config.yaml
head_dim: 64
vocab_size: 32000
qk_norm: false
attn_scale: 0.125
bias: "none"
init_std_o: 0.0226
learning_rate: 0.00849
max_grad_norm: 0.5
decay_shape: "pow"
MLP neurons of a small language model. Each row is named by its layer, matrix (gate and up: input weights) and neuron, and shows model dimensions 112-207. Each number is 500 + 40 x the weight over its row's rms, rounded and kept within 0 to 999. Numbers have three digits each. A neuron's up and down rows have the sign that makes its largest values positive.
A block is one neuron, or neurons of one layer that tend to fire together. Before each block is what it responds to, as a language model described it from the Wikipedia text at the highest values.

Description: Verb after subject/to
L10.gate79:476434460506489541488518446534499496480513529512506470497545493486517474485480505475518512428510501516518497574550507503595530556531522481386517480518526463427445518466529544541440458482502565544541532451506540507504507440481466505534501452543502527491488419475505526467508506510510487556
L10.up79:421408379540565542535498493496504564600506433519467465433523474469425558498460523512529536509568520571512573538527475498469529548514475525438544517475544529446534471512522543524447516495528499463511524531545528546482446442475501452492499470492445470472550454462494570426516522506514480467
L10.gate1896:452563403499475495520517429503546523555543498544519475455534495526507510497501491476584522512583530483528427577507497561482563504540451491469563430523562498532483518491526561484474543480481534399514526475520512499502489508458487489434501455493514523455576430481491542456497442519529468497
L10.up1896:467482445553506490558541481511474523525571575521514521526495501491524464526495490458551528533477489455480547561456441496494506516531410481464526488480541511502426523509561500562543555548520483429506520534522481490421582514443457493455458512534526548515537477447537553451469501499541550496

Description: Hyphen inside compound names
L4.gate106:549528476485436498536504494526475413501483482528489505431576571511483472546519539530550455508543554520489494491537475492482493524437507530515384472482527476475489489554458488552487467519543478525461548548450550486482485509468451517561444502505445531488458509460578474532504483509462548573
L4.up106:518495518536531527529524474471498559509470562461489519556533443490464537492442474439535457446439406481465486481484468484505502474525522412517501488474456520479531476474458516418482459488527565515501587443428493448472478480505543490456519503445489479458426627434522471479450518507543456570
L4.gate599:441491455488491518479488529521390537542553483388464497400507534520500502557567501475562454495489495542523496481492502492510494539529530468501464505527422489529512534476478476539579596440486507487475475509557487529531513525546483491487525474449519468517511541552543595414559556537449497443
L4.up599:513507461479502552481472457528421464544512505444509497437494509440515576584520430584591553586464482531565552473420474534530550579530525546465498502474464503538485506502402476507570511477546461549480478479570530536415516460467544448522488466514607506549543534475617519473481441479482509434
L4.gate923:458509502454513522608442481522516462472518509504470506497465527489559524479431528395518499540533547482543470568560609508526505543535541452458545452524508473525592492509533501460540474522477538480481525508472434545498511530480485479425501554467449495492481514449465534517539482476476483456
L4.up923:458478457519474502473518515491538570547465543457519504542550475528408563478496467468546548529480582464480460517477487547455512429516448509562578453502517495452531588471536486537560472432499511626436488532477528522502518497467526514537489542449490554496481576496499523546552512522487517541
L4.gate1640:512577472520499512405451474585490568463519477474486583465495518527507583477500473496580503513428468464489488482488496540517477542523530585487575502519463510470447496530496517562543469501508534490508539468504377488521510484456482484504487494620511462504476516566488528487486480538509552508
L4.up1640:552484412481540480554514522479545545475489506526490486517502463545512536479572535465491489438463509470534443435464535514511506538538498452408546522492445489466526511470534494495433612540523493517532463477474528562442494443497448481440494490591493455538547511533501490460473451544514533461

Description: Word endings and table zeros
L4.gate53:487525490455531475522424487530443477474415473505516491538545503510569440529490487459488544525485403519486456521535558506478427523517539486541527496471543503521484511488478547498573553477488514499517442489479505504541525538488491538531506481560504558446441456548481473464558578470515541516
L4.up53:469634449459468537468491484503466534445454502514490408491484588536444463443471412507412516515434463541559443501559522502486548536522490511506481456536465519480476506416471433441567452441440488504462498459489569451423508524525494562477553465501519553452556488557472505560509515464507508505
L4.gate954:541537445536464472518483521477441557520373495453514517498565453514538600473505493486444450480541475485493463477506558546423435444496543452489537430490495508528489518624475523511501422454457564467426516561558527407604418449486501477530541467517484554446529453518538513535484537491531471438
L4.up954:493565447485492490452486531513508542510443479496516496442544495540501608474530476577530491501472473512510464528466520541419511548425452472479539447455480544480469441533485447553532448493498571481469564520483525479498460456400609534518474439521539551473562483506494482499510507538569431468
L4.gate1360:477566505473450489457506479491574472503531525516469495530515553525572506428453501551562462503570431485499494585519482551498492513500557532474507571488508485566522536603543493503533507500520574491479524524501501518430444508568483532520489482477512532487490454456458469509477492489496459488
L4.up1360:513504545484543434497528448527518495489453540452516493534454538479464488468530477517468463533437449503559550530481480541549536541534476548504497428505496495499498488511469526515471519586507541540464512454453483536459543496397445518484510434477416494485492472537493487552468465493482486502
L4.gate1454:584561526441426458634532500469532484518561477583533591472514494492498523474531508488488491435414470501444458530537494484470519527584534531521481510373565432487528513453513443511519509454556542463556468479483489462547484456492483516540465368574546454532452517467543490487480496506532467442
L4.up1454:512438545516483564521546518427480474496511433479462535500449488501483474546414507531433541521528457510546458543443425536441546528523502438489477546438509447519487513484487455516484432495542459481517510471487516425511541438518496535422493437528466493558527466448469520508470467525475477397

Description: Mid-name and mid-row continuation
L9.gate131:500625501575547480438517482539492441500477514482419477458503501461588552447457530553534538503497446492476453475485411570533499437432541500466636482501474529456502484497501517467520562463523469509578560480535525543481559518429406549528488531505480463575560507513477528556572450549468503439
L9.up131:417523490501541488474516508557566514458478527434603429516535520502493520450554515557500485511490495434491492516534449544550522545442538497450553522388436573443447519576467567482555574419564526455501485521536481564542490608520498591479501538546453502539502559470511524494527498515439444452
L9.gate133:487542532574470405478593483510572523502409531511560517529585482447528512475486532518467556526535482532420521469521458486515550530466554524440511526577567482560530488491507507456459502487485522524477469522507490494559499475508468542498479524512474539467532546512470472580490489483446528504
L9.up133:495530512558500551543575539469490411451522502576502516543527549555502597456503496557553485555448496483557449480449538477441451524507474518523580574535477575501497418490465484506478484533537407529563553556516443523570488533489512531451504539525490521545501499531462505499566395516508499546
L9.gate289:529472455543472457471528516471481516520459539518581533487499505500510498504547510525478423491485528470468466519478460520466556588426521533528503521474494548467534504518478456451529539509513537504532515526502545490480519500502427532412539541492549564467569521498440500481481541511524554532
L9.up289:529510474550498502463582440519578498502460441500485439549498507468478519545511531480465513457486468439516460505513496430474479576533514494512446533545426505488509438525511469494460527433482396518475536493553510531493446448526444474499492505472487419477479479501527528535516537522557441425
L9.gate514:548488462542490492436596514487519516513416456474612520516560470502522437492562552542544527468514545547499510460476502466472505571476550471513471541545516569484509479552499504472556512418532437507465511587479449422569521457521423528474540567510439525536496518464447534463527450519416466499
L9.up514:469468481508550522413504507444499520530472417532470484493517588629469565516436492516435425546471503511528514516515548510542456470462488494502478521504552525570517542514488469482472487451542479516486504480508485463547471453564480503458525461470496457478459399474570480509514503583580473536
L9.gate890:540524488537545485484560555505538509530427455516591517503585438463489412523473564498485463574516536485504501493489447538542550521404442511490594537473507558440542502518533575518518501467499484514507541496531491515608513461464521585495476538532447469568493496502479498481407475581469456598
L9.up890:415540550524517497501472444474534464517556529561424487513564549499527552442554500642480524441513545452450460467496505487499517528533559491577454581579542490510533456454429454513446513502473476483503512453483574482529469486520402402555516511565500518490557515529453493499535456460504537428
L9.gate1249:494504434509457465471502553483530499498475468529524469481496496507477584555527548513561500562499481385466488506504494446544472583490478369519524541489484494469526480469494503428568501532492473477464509577506525555459516498513504579497489477488482474488529456525507462546565456504433528579
L9.up1249:501515490535501458506469575434523481489470489504491500563528533479502503478513524502520503455508494505455491567544526506584495578422526532550499508530422439500495489568562574569546488413533496548520458578538492513519470460524505534427549537525457514484549574493543508529454570477503544481
L9.gate1798:470519588559492561490591491460560471437517435598527502477553496464540479493466515497510492490405496582456558487477495435515514506560460542516455478507490592456557385528485509451540504483597517534542507562545511500468521539474485498431454495490475503458536524512482510544561536416482543426
L9.up1798:517489476513532368488505457489490617500413494454572506550514525585563473441570504488521486499439537471532478477487509501453539523455477449471491553540542535497466466462475515503610405552472552435527483502530432576472428488478482564552462521581469532562481485479483481539473513472436538514
L9.gate1976:450520493482501432489564524465513453519523535489511532535532549488513502529493455544523481492533512505522457515492513541489478521437506459376522579559516508478494461457475478485524521399495496478541517558432463526578513477495433549564464496510502526510466538547453441491467477497485477459
L9.up1976:452513432489480479465573474513515511481443457474546390538514550480519481489438539459497525472561540518478476514477498420504503514526488519467543533498510559537487492503492546473589474485565453451515468535508534470505474458540465560558449567405496418508414497450489482545537509577480579463

Description: Verb completing its object slot
L9.gate270:409531509454506557534429476534437527539550567495439500532538523467551489465524460531527591472502443499503457546526499558458422455498446485423526527560481520514497445482465552548515542457436590534519521501537514574442498544502477418521467393497454506547550498459501513542510470562535519486
L9.up270:417504471598510517492440463464518541431494499489518478473478430479493544463467469515508496423499500512468481586502511484486528508501476465435483478492500504463514524530528458463517556423451580522466488516507559584420498518503562454432477481489436595457439488403488439511471507628511550547
L9.gate434:523476413542481554442484459525506569502457473577482594523438569474542532404524468537434530393532498476523523508535558515538454463583510452516556485492511478529505537454490483504480496410540507547505558510451478436476539454525440433542462487540491439438430491471513531532563522483540485501
L9.up434:512443462428508512504541483509537558435491485555492524456555530430525475494508504530445519469548469534460531586458502497555551500529520459509501503468505489518453429494456482469494489499479539542493485522526487515489478478536431553542445537597462490493559490588497492450505454561485507622
L9.gate688:511461425445494487522499528495446529542444590551520490538530476563545521511508525491469514448535516487544521501551515523493430474546547498486501474476509492428457527510528569529488478434469519517465527451470530611518483554506490476472435547511489591411566481442521547515573430521533527530
L9.up688:525450530524512490512559495475525436514512545457482493449445470525442471490434527484478534553487491487533501486553533542485473607473518512513503496471530576431497475481522504445455481546469498497506471505520446535495514501501514548525487531530570498518533425498497441517497523527582466521
L9.gate1274:511513453577490584472490513490521601544469528541485485527535510471535529496517482512518448514430540488546439438507484574501490461488541444455458465473528556472403496504510510533451528487508538502488430529524509540583504506487423521494504482461499545511457499387581496465535444525491539536
L9.up1274:528494419545542564565534497450516576553456448514501445469537482478497514576556503512555553483534518512513504488523432547438502487497512464464474499450474565405439465486521552468466499438487466521444442466485528552501500479508488483521498476565576414494464546508524495507500522534435488502
L9.gate1383:427485461489570512526496486489544510523560493510461501519501433540439453455485519566517517519539539529536487557504494520481510508548530543488538549497517506479502422540517507506507547522518541497514484510533474507451483477482516396452503423443501479505505430536564531458522553473488467504
L9.up1383:582489466547535427501509496512509507559514492502530509503480480508579541457458477481576581647486455505526537566428535504536502542557464486456542530503419559551482424588540460501578572518454506459547537534481542513488491470511490439457462505469532475487504471472495583500533536494540548491
L9.gate1666:409484518480526503495461538475509495479541503462511537492529471566467574479503502537477428505509507528544461505447481510548499494498499468548438469442519495492514482506509523493464440503545492544576504509556495518423499515522521491489536444506548569445492553522553542432527476517500504520
L9.up1666:525454481480513539442459473343484543495524514509442517538399491523429602535567472523512351491505490487541469454530448486517498499543540495470471502526485438533493520506470543519507499519452534465473524489543507458544512477463454492439434527527393504531489434416478532534461546510480519527
L9.gate1691:431461407489489539534472570467523581580523489541485512461517495482528451434478420515503481414599535550528476524499494582483560495554485515486474506552583447490523455530485499467444473479492544485484545465523457499510452524445485513515450414540537554490524408455550541478550475494511467536
L9.up1691:466523419512572523524501548525469544540519457539507462401538469521473420463534447531453563437533529506522503549471461595505523485581459509474574528515526491490492474565481526486426504472571604492540505517536485549475452546476540485475513445464524478502519414516475554524539516539544508539
L9.gate1824:460453552516403470543576482517549512488545580538485528503518472522532536543499451542583494517464489487507548521549462538529480480554503604499493507451515492544483467458550537566514528475485561497527459526465483464486510490514442437516448496498555505403504501481507483538541549432471467488
L9.up1824:507486507487543566452461597491424410424542470539462539565551525568495516478483423475540480418485467550446437517495475592483446445464506463445569521542524519508465518509561535490479541459582466462474531484539468501532478557515569516536542458489492564517564511444514503450586566459462568489

Description: End of structural lines
L10.gate202:549509499517548559487570483514459451521504542471528544576540483518510504503549480530462559530563488432519570592511511475470428493459497499472513437497531525419515473472458475501529488470508457519500498416502519463477491453473450543495505467557370583394504530492520502513472402482545509514
L10.up202:561558475521525529464470534477478503532429477446528523504477463562508462516506543456462502516534494450464561508452515532516533496447446594599469525473495441446447514498455457503512531413438427428463470453449478490507537487508509477516486529535514528455448561557571513524472445478528526497
L10.gate1143:514542567485530580600470454496507522544523511524478522476544509476485515445461470505513544521522532441557420522518462478498506497577545549494556452453588467485484489466489513430513402514494496509475579515511410502399558416536551466542515523518499568554493573421458541528516448498491470486
L10.up1143:465503469459472541620513475562504523504485506432495510588533542538478516540449520556483466513545538537522476478539482520505567486505522510482497500494501485508463446534456441429494535513467530490470491544488524486429511546481493491497540469523496491500397540477531505514410425447515441487

Description: Sports table number cells
L10.gate120:480457456465497495457554463474482510569561550510543465407568458501522471495450555483497494496549394564537497530505558459434443467541531491492473499463541540459502485513460523449545515465586536546414514513520568481443504580444464553501508539551480609472496442459559546509493496487464555450
L10.up120:487558485489483461583432472488579504509479499546496456474557485514483512493486524525532489479491522495449466526460465463505493512542524522493495510499479455534481550558534479472509444555513483515484477450545444529464506546485461464435469497490477537524487575504541527495551609529525544600
L10.gate1129:520528443424524454553518467522492544494490498472463501541488533507525464542490505488446534486491481505473466468538408528486485519550499507528487528484490459470539475463482418506493441447495542547538468593477468471521603494495408485518475481497534447536412486483504472443563526511570601458
L10.up1129:466473461492545503500514499497489491457468603554471525530449562478530499537504469520516449509480498611441512432569455484529453536490504533536453490422507518468528559539490586467468449422417462548529517528430552533457557478464533481509516520528469516468517438536507413528521510454484511491

Description: Zeros and "close" adjectives
L9.gate245:443550476562480525490544546489496482505511480496534451492548552425558501461482568542541420603525519518464489513522477512501494448544408459497488561432504457473509465472467455557552537470463582457474475457512528417520499505499504464552546456508486537580426469498535544500465544528508476500
L9.up245:459464482570503472493427505486528449507500444578446439506475466540524441516460454488504502514466591478484551440503527510481510482373520485573493481488519427490506555527517595490550467553455494531447527463491486471526529479544481472503466422547495493573460506532447492554449544542530494584
L9.gate381:469437485479494512500531451452500475510493471499474534564494570514507441488516485493554555510526509493457513469536533558486471497503488489444519543552573507516485502433482531470495487531500492489515536526506515514487468416530499509541449523487484594496494502441446474528488531505493452488
L9.up381:421497507548487416538483457563474476491554484484552575470503484477531477479501448494475454539528504538470534476531548417480486533536510490431453504546535496460444478524508472406489502470515465494476497427484479526499444554500532465566506523516535531498525426477449562576446521584517406477
L9.gate455:516556552554503541449579467386503460468441547520474534571553453430533519443410500510507508541486543514555558526489543468512447460469466540482508532445535490503461488458501517584516473476507480471485514494466525483530460576439518499494506473526517474440484446514485444545404489475554522510
L9.up455:425596549447499585504499563460504488456516472487448490589501538488537539413435506484559492534439518481478496508489521521489476586550465472484465534474506503467501431505539536499495493497478521568490486535553428558453558545509565511493442458581534470547482503523440485535490568461482565514
L9.gate1231:460546483519507482567535481535544473534510488452534525525488485401568479528433497529511528535575499504558522554532499514497487488539556504480429483453412505506484540520498514418568526460563491462529509492492470583529456538488530523490504425491535484479441441495470542474544478464453531459
L9.up1231:506505474428500491501460505554456470498527458502512553452525460474520487529491551482424473516613534584487583494477456422448521465423489496500465476491514423551518535537427506493474497501438484431523484510455500528498493480521452477415521424492517466463484466498477528565518435467436461432
L9.gate1416:426544559446520465447454540455505461547507526554436487446479514496435500546505521413433508522610498544521536510432449532475525496466522549494521394540480433523525532430451464534500528538544507495436517524511465523486482490472559441471498540471474513534481467511482537552471511580520504523
L9.up1416:466491503516552531457405511468374463517529441513444544496478577533432516466554467518470550506537438518528484482542473487523512447471512515455501482534521529522552582464536475477587447480487478486430529531578476517526474464489481495466510481546529529486440522510542532502564513516538476508
L9.gate1984:547548522418579482456550493523535514487437459497463406564483530464465516468448518562494500499526491449498502526538459520548525512511474483493438493538512504511551484476576485520489505468559496485587516522509502533484536491543568543530543507475460513465469543573498442458547551537447511526
L9.up1984:488545468482495533520508471573451508416456505468459508566461474483525513501442490550535509499486433599450522465500541501479475527507447506517444556533487570527555525450509509575535548521442529453488576495542506450405493518549604504514453452534422430519528428506492544471495535473467476466
L9.gate1998:510529523468483462498483470530520476448473496523517549488495526475545549474498432444493517465375531537524531478557479528504481447513528526446543495467490460495430531456515461537504530459461494528539483456447483450518505544475501523403447505512551541536474549506542517451535466496520498511
L9.up1998:448520523490495493485542482447513462443519475482512470491571454470571592529452470517514453477560461531495473519543498380448467536480505460527513474463537505511507513604499460456457452491490441526559541463534537467485579519480458459443497588453518447479583509459533509484528562493372524457
L9.gate2031:539479497540520542459479498528573516517442480474496536553445523498515541531426534523518490523515509516486558479473485511496544563498393457546496519492497522528485480497549515468560518481509512462455512504511528533447476438500542480528491489509451464424449467431425428545461451513577479497
L9.up2031:534426539464548515504525476450572471581522475492509436496508482558431478456487449449521479515546502557488554457443533515454555535522518485471483491511490511497485478517450577449576525471573463488446461495500513427538432519484499456511498473567513487564457423529437547525513540546399468488

Description: Relocation and change verbs
L9.gate354:496451531474465407445497542593448498513450472445430484484487531463542449432502453558534508445479547431508417527507471475561471488537452540517478470455484513526560488547495494468480532451493523460529533508475511535515527511505523423486519510499488559576527456521498518499526451471568530496
L9.up354:475462483461456486465453499439388510473515538497557483467546538506501493574493488501518534524484471557492475502508573579504506467539530515465477511498500446546473490529491479476531540502506549516554507483496521488532479432565487469501481435572491504492444546517505553552529484510565545551
L9.gate505:520496529479575458447474506393560466567495510563522483460540554546500470525522493530471463463494464475509528481481465512461483432496519548520529516472507544528507457497482520448506525552428471479515557491520516477434497419532482518521468508515452542445519543508485566510443414491513495519
L9.up505:522487546525527506523562509472475482488552475502518523564505507490484478419526405451481441467483557534447501431481414512558540552527465537506512493405515561482499493493505518532465513522561458451440530395550461473502478505590470501521485519492510516458491475488494484462503444522493470516
L9.gate665:561505541494544474507491536539500455509506551501454492524519538485440493456467510546507520458480516519496506487566515534556477495520476474451498550502528477566479497521542553440544533509498527529431505493505508522457540524436541518484473467456470559544461529490544477512520566462537546463
L9.up665:462494450477501526554495490552492597441560473486567515540482515446515529520517434541456507540433524471544487490487500508533507461523457447520465536425469466573545492514487532537485508474469467451453553459515541522507505497448533555462470575512483473524497493509533580461491481476539537612
L9.gate1222:463579486588484461419493589512467503464515472525380495480491414587472489546579490537499551498521520484565449528452505524475508509535552513523542530484501556401597472543545535522466532481435537512470466494531515503421503482488483456453460431438534564485543507483499463490560537399429533609
L9.up1222:439554404560557494455419493541511536469493539573474542599525512503512500462523530603552536494512461475435507487501506489534514537489522527461405489490538536456476504506476509474643536505496526518482474529551489422438458534416430531470517491470464470574499451510535475503494485470548547440
L9.gate1265:499427469494550491473455576464455507488516551555484506549558548478523513450409452488492501478475533498526459409535500486586556502518475536529468569474544485480473474560498451536488483463520530445469565446507467505488466508535498558535551516434502516522495535579553484538518480528476545524
L9.up1265:438422465502566534496486474487467489516477422566484547475475532553502525555524497433502534495520474503564572514522546492570481560532469388464451501474534506399499503493485444439563498559492531398537481481504468481497509472547529427526486492519500525575475486520525533477423531521547563424
L9.gate1404:535494493536506526534471538463496544519522462456535528490523519514527518524528570478454534528483473535550529413462550483538447449501577480460495487500496521478539475504486484470545490489532572511529541517499518485482476460469557486495506533517532540542477461458515459503487593455508601522
L9.up1404:517564518515519479499528578524547491506513562481473522396503477472470493460527524570528462488545457591535632445527477503496468490573548517447486415460510520486526507488475499469537460461526535473550449477464459485486518488477535538513528508521504527510515490523482469480472518515511502520
L9.gate1683:499551538581446534472483451504489538514477500479454495508454534567487528501599490519458569496488590461494512466530530451490522490509460503433571496426553538491470422564564605439448454476503468542467444538467534481490497459477520500513503519507456521483475521534413482483504534452514534549
L9.up1683:528489505562534522537451492451471518572439451513512503551523504490433502541544410482622487447509577466499471495473450476483446506520528573573528546488520521430544428513486527500490455557527471517438503427469507446543413501547455578603495535431468486598469470589528529523496509509547531503
L9.gate1713:485436442527552549436482495453482513580514479572504547592432468612454523500511539513467534496521454530492479489570454478504557437444556537478483452481571534464491511441538424530627476556565532490475478503527483435486450510439387521484541492503573501533454497440463540548552495462484506496
L9.up1713:466494533522505535519510525487463505543470588508474464496508443499523538494412494464565467516478443477433502453445509512493526554453568488580559470486528458488517459515477413515506480537478464508528512575509523475490499472530482537523543588507460598486551531484481445543457493443447523477

Description: Mid-name continuation tokens
L10.gate483:520539560490459478439505544487524418507475536522522546533600555508498502535589513520449555546488561527475470476540496513558479551523490504531451552527506462515476507506530582507503439523506513493488446546584548507460481478445523518492522609524462491523547534537499541529551450497510432490
L10.up483:471507484501511523512520496516541455531462530481546480494463502483488526471492595576545471443505554443500521491536511451447528550501502473464506497513448519480482451416484499417556567478514507493534455508503555525528475453487447531451456561509505580550493448550442485527571468506477544534
L10.gate1660:472491465517495487527533499522507494468502500489530422491520566498474468477543530516516481499484463402544533470514525502512496518457469453559481550472526471537492472484518442474448529457523493553454511527434508544472448464483440552449474482485402480520495501509548489496478479454496513555
L10.up1660:498544550534541478491548422494544482512428520522502504566535525435399431530518513481519531510523494528536527518506484519483547529510522522487479422531534486484509423509540506553440542442470528443454484515489504497532490523503407601440486480492517521500496481430431546493453464528575513477

Description: Transitive verbs after subjects
L4.gate147:493471477583514526460493460422571516468503470574556505558492450520474566518499413478561402551452561470570509476502546470498600530542482478435472515574509510532446451479547555572490519434483479465429471508583413502523582466522461563512472579473497443483529496492550541517481491522531515489
L4.up147:447429571482494505530495581491457538490529564513480550479514473493515567440525494410493503466552500480496507523510496519530434547501498532523437490452438525487409523476542460501501513453499475548578493516591501508468461538484433508480493519522455538527444500453518501466488522463561467484
L4.gate427:478514523491474425476429501463477501571449463546546554509530508494495576493514500485500420532476488553607432509525516512541527508471526478480477498475571484459526527472496559514492528494512503560510476476503484524519467519515450506496535508490538510434534489527454518483474452488551453457
L4.up427:458538435430479526492467544458553548495440513559475503492486525479507584499449472498516458487529589465511561502490515514472529538455519523493501443546537485536465529554514495526505584509526540531500574493504595487483525451520430482405483497516589497441536419545461481530459493449533492474
L4.gate940:528488474528522508563545423459604456449538504536431424547420515508512588523523450472486488500479535534564528448576487503543475545519544479363533551462594527425511455450523508504557546547457474494483560573516495542489522530444475544490508564515523482561520547536548546474451453485510427483
L4.up940:486489563545539435530489483549561456476495417546468507498463504512553573461502497506524460461480558420528462515514499501541497491512574488389552491460519482500534515512500542531540545540514528544531575527584478542503502508418521548477491500482538483557523535565605543450552546435511429514
L4.gate1017:475525473460520453569511575528496479478481462504450535518541387504525558458557433554546436512479525513510437480550507486579479524522544494460451508448461473569480494501546520527542467525457404512475555464576511514527576579504509504514457507485496499534513514507512540508458485457523535472
L4.up1017:376459460473512485442467526498443459481473456516495447522437474554477525458529472476513477520522534386517523471456525596490534524514491486461521530507529519539491490518500490475499520464436513449483533484482446469564560471475541530472439538478543510548553529497443507570472465504481408508

Description: Line-ending newlines
L4.gate834:538469447487513514473518460506478523530511520509468526539516518472500503495497488531513584547517466463455475453496449527502549558486407580539482538398501487472517559466462465468573481542576468458520422472492497552400565530433486578547481567491489642472489502532454521488439436453402546595
L4.up834:493485444481478555540517457555527505508553497480444445539511524502469483441508458495526525488534487516513567529479460488435512478422411545481474527475493510496572524497500418453524526518567483468489364495469460522419594562509444590529494520513456562500487496455433554499451470483431564542
L4.gate930:455524574470471473505427450550484463539517485538444493442601472468527505488540481524565525562446409477531456490463479524495552500499507555472513463485459524479474402464477569481454528504537484521456515474514560464492594536465486442505566433567485518477533519454439527517522501472510508403
L4.up930:504572502456540450496486567541506446477580499564519515530527497461507513497500461580530499523461459432522492452485481516505521548436508503476519513552503459466534463530561527502547487541494565471432482448576567491481562510486501455429492497540505523510488510520482490499515415480530480438
L4.gate1841:579524391492515556565502472529510484476508553506456464561491508432490458528527546499505482510562471423476497473485432468563501564443504512468567405504573532431522449508460499497601492491540468506465521513484515497455539522476507520524449536501497570568507504491458596389524535485547552472
L4.up1841:531530515517562561466560439561484522467545558498545531515474401512551490507543543530469498460481495513534458472425530515576477516459495562497520422426546531543522526409552472461555505455523463470504518427416443529574561463533518482519492528439557520562515584513408589471534525443420547591
L4.gate1959:463514481489476459507475457577499435530491496564565541515527550515530484444527484579507538499477501413476497508421555473499491534563563521522425519489552507491521480553533582489551459476541534483545439489499471547462481557506505511525569515596456575561489541526476530549508471467461546447
L4.up1959:505501480499497500486468442589541481470484516533502585536577535491500527500516471496515573496565470493545495528483535538537526458472529554484472531434552534476517509516501578487547490523607507478530472479635452533486503528529515532549497546586495599537594537547551504580528472494530494496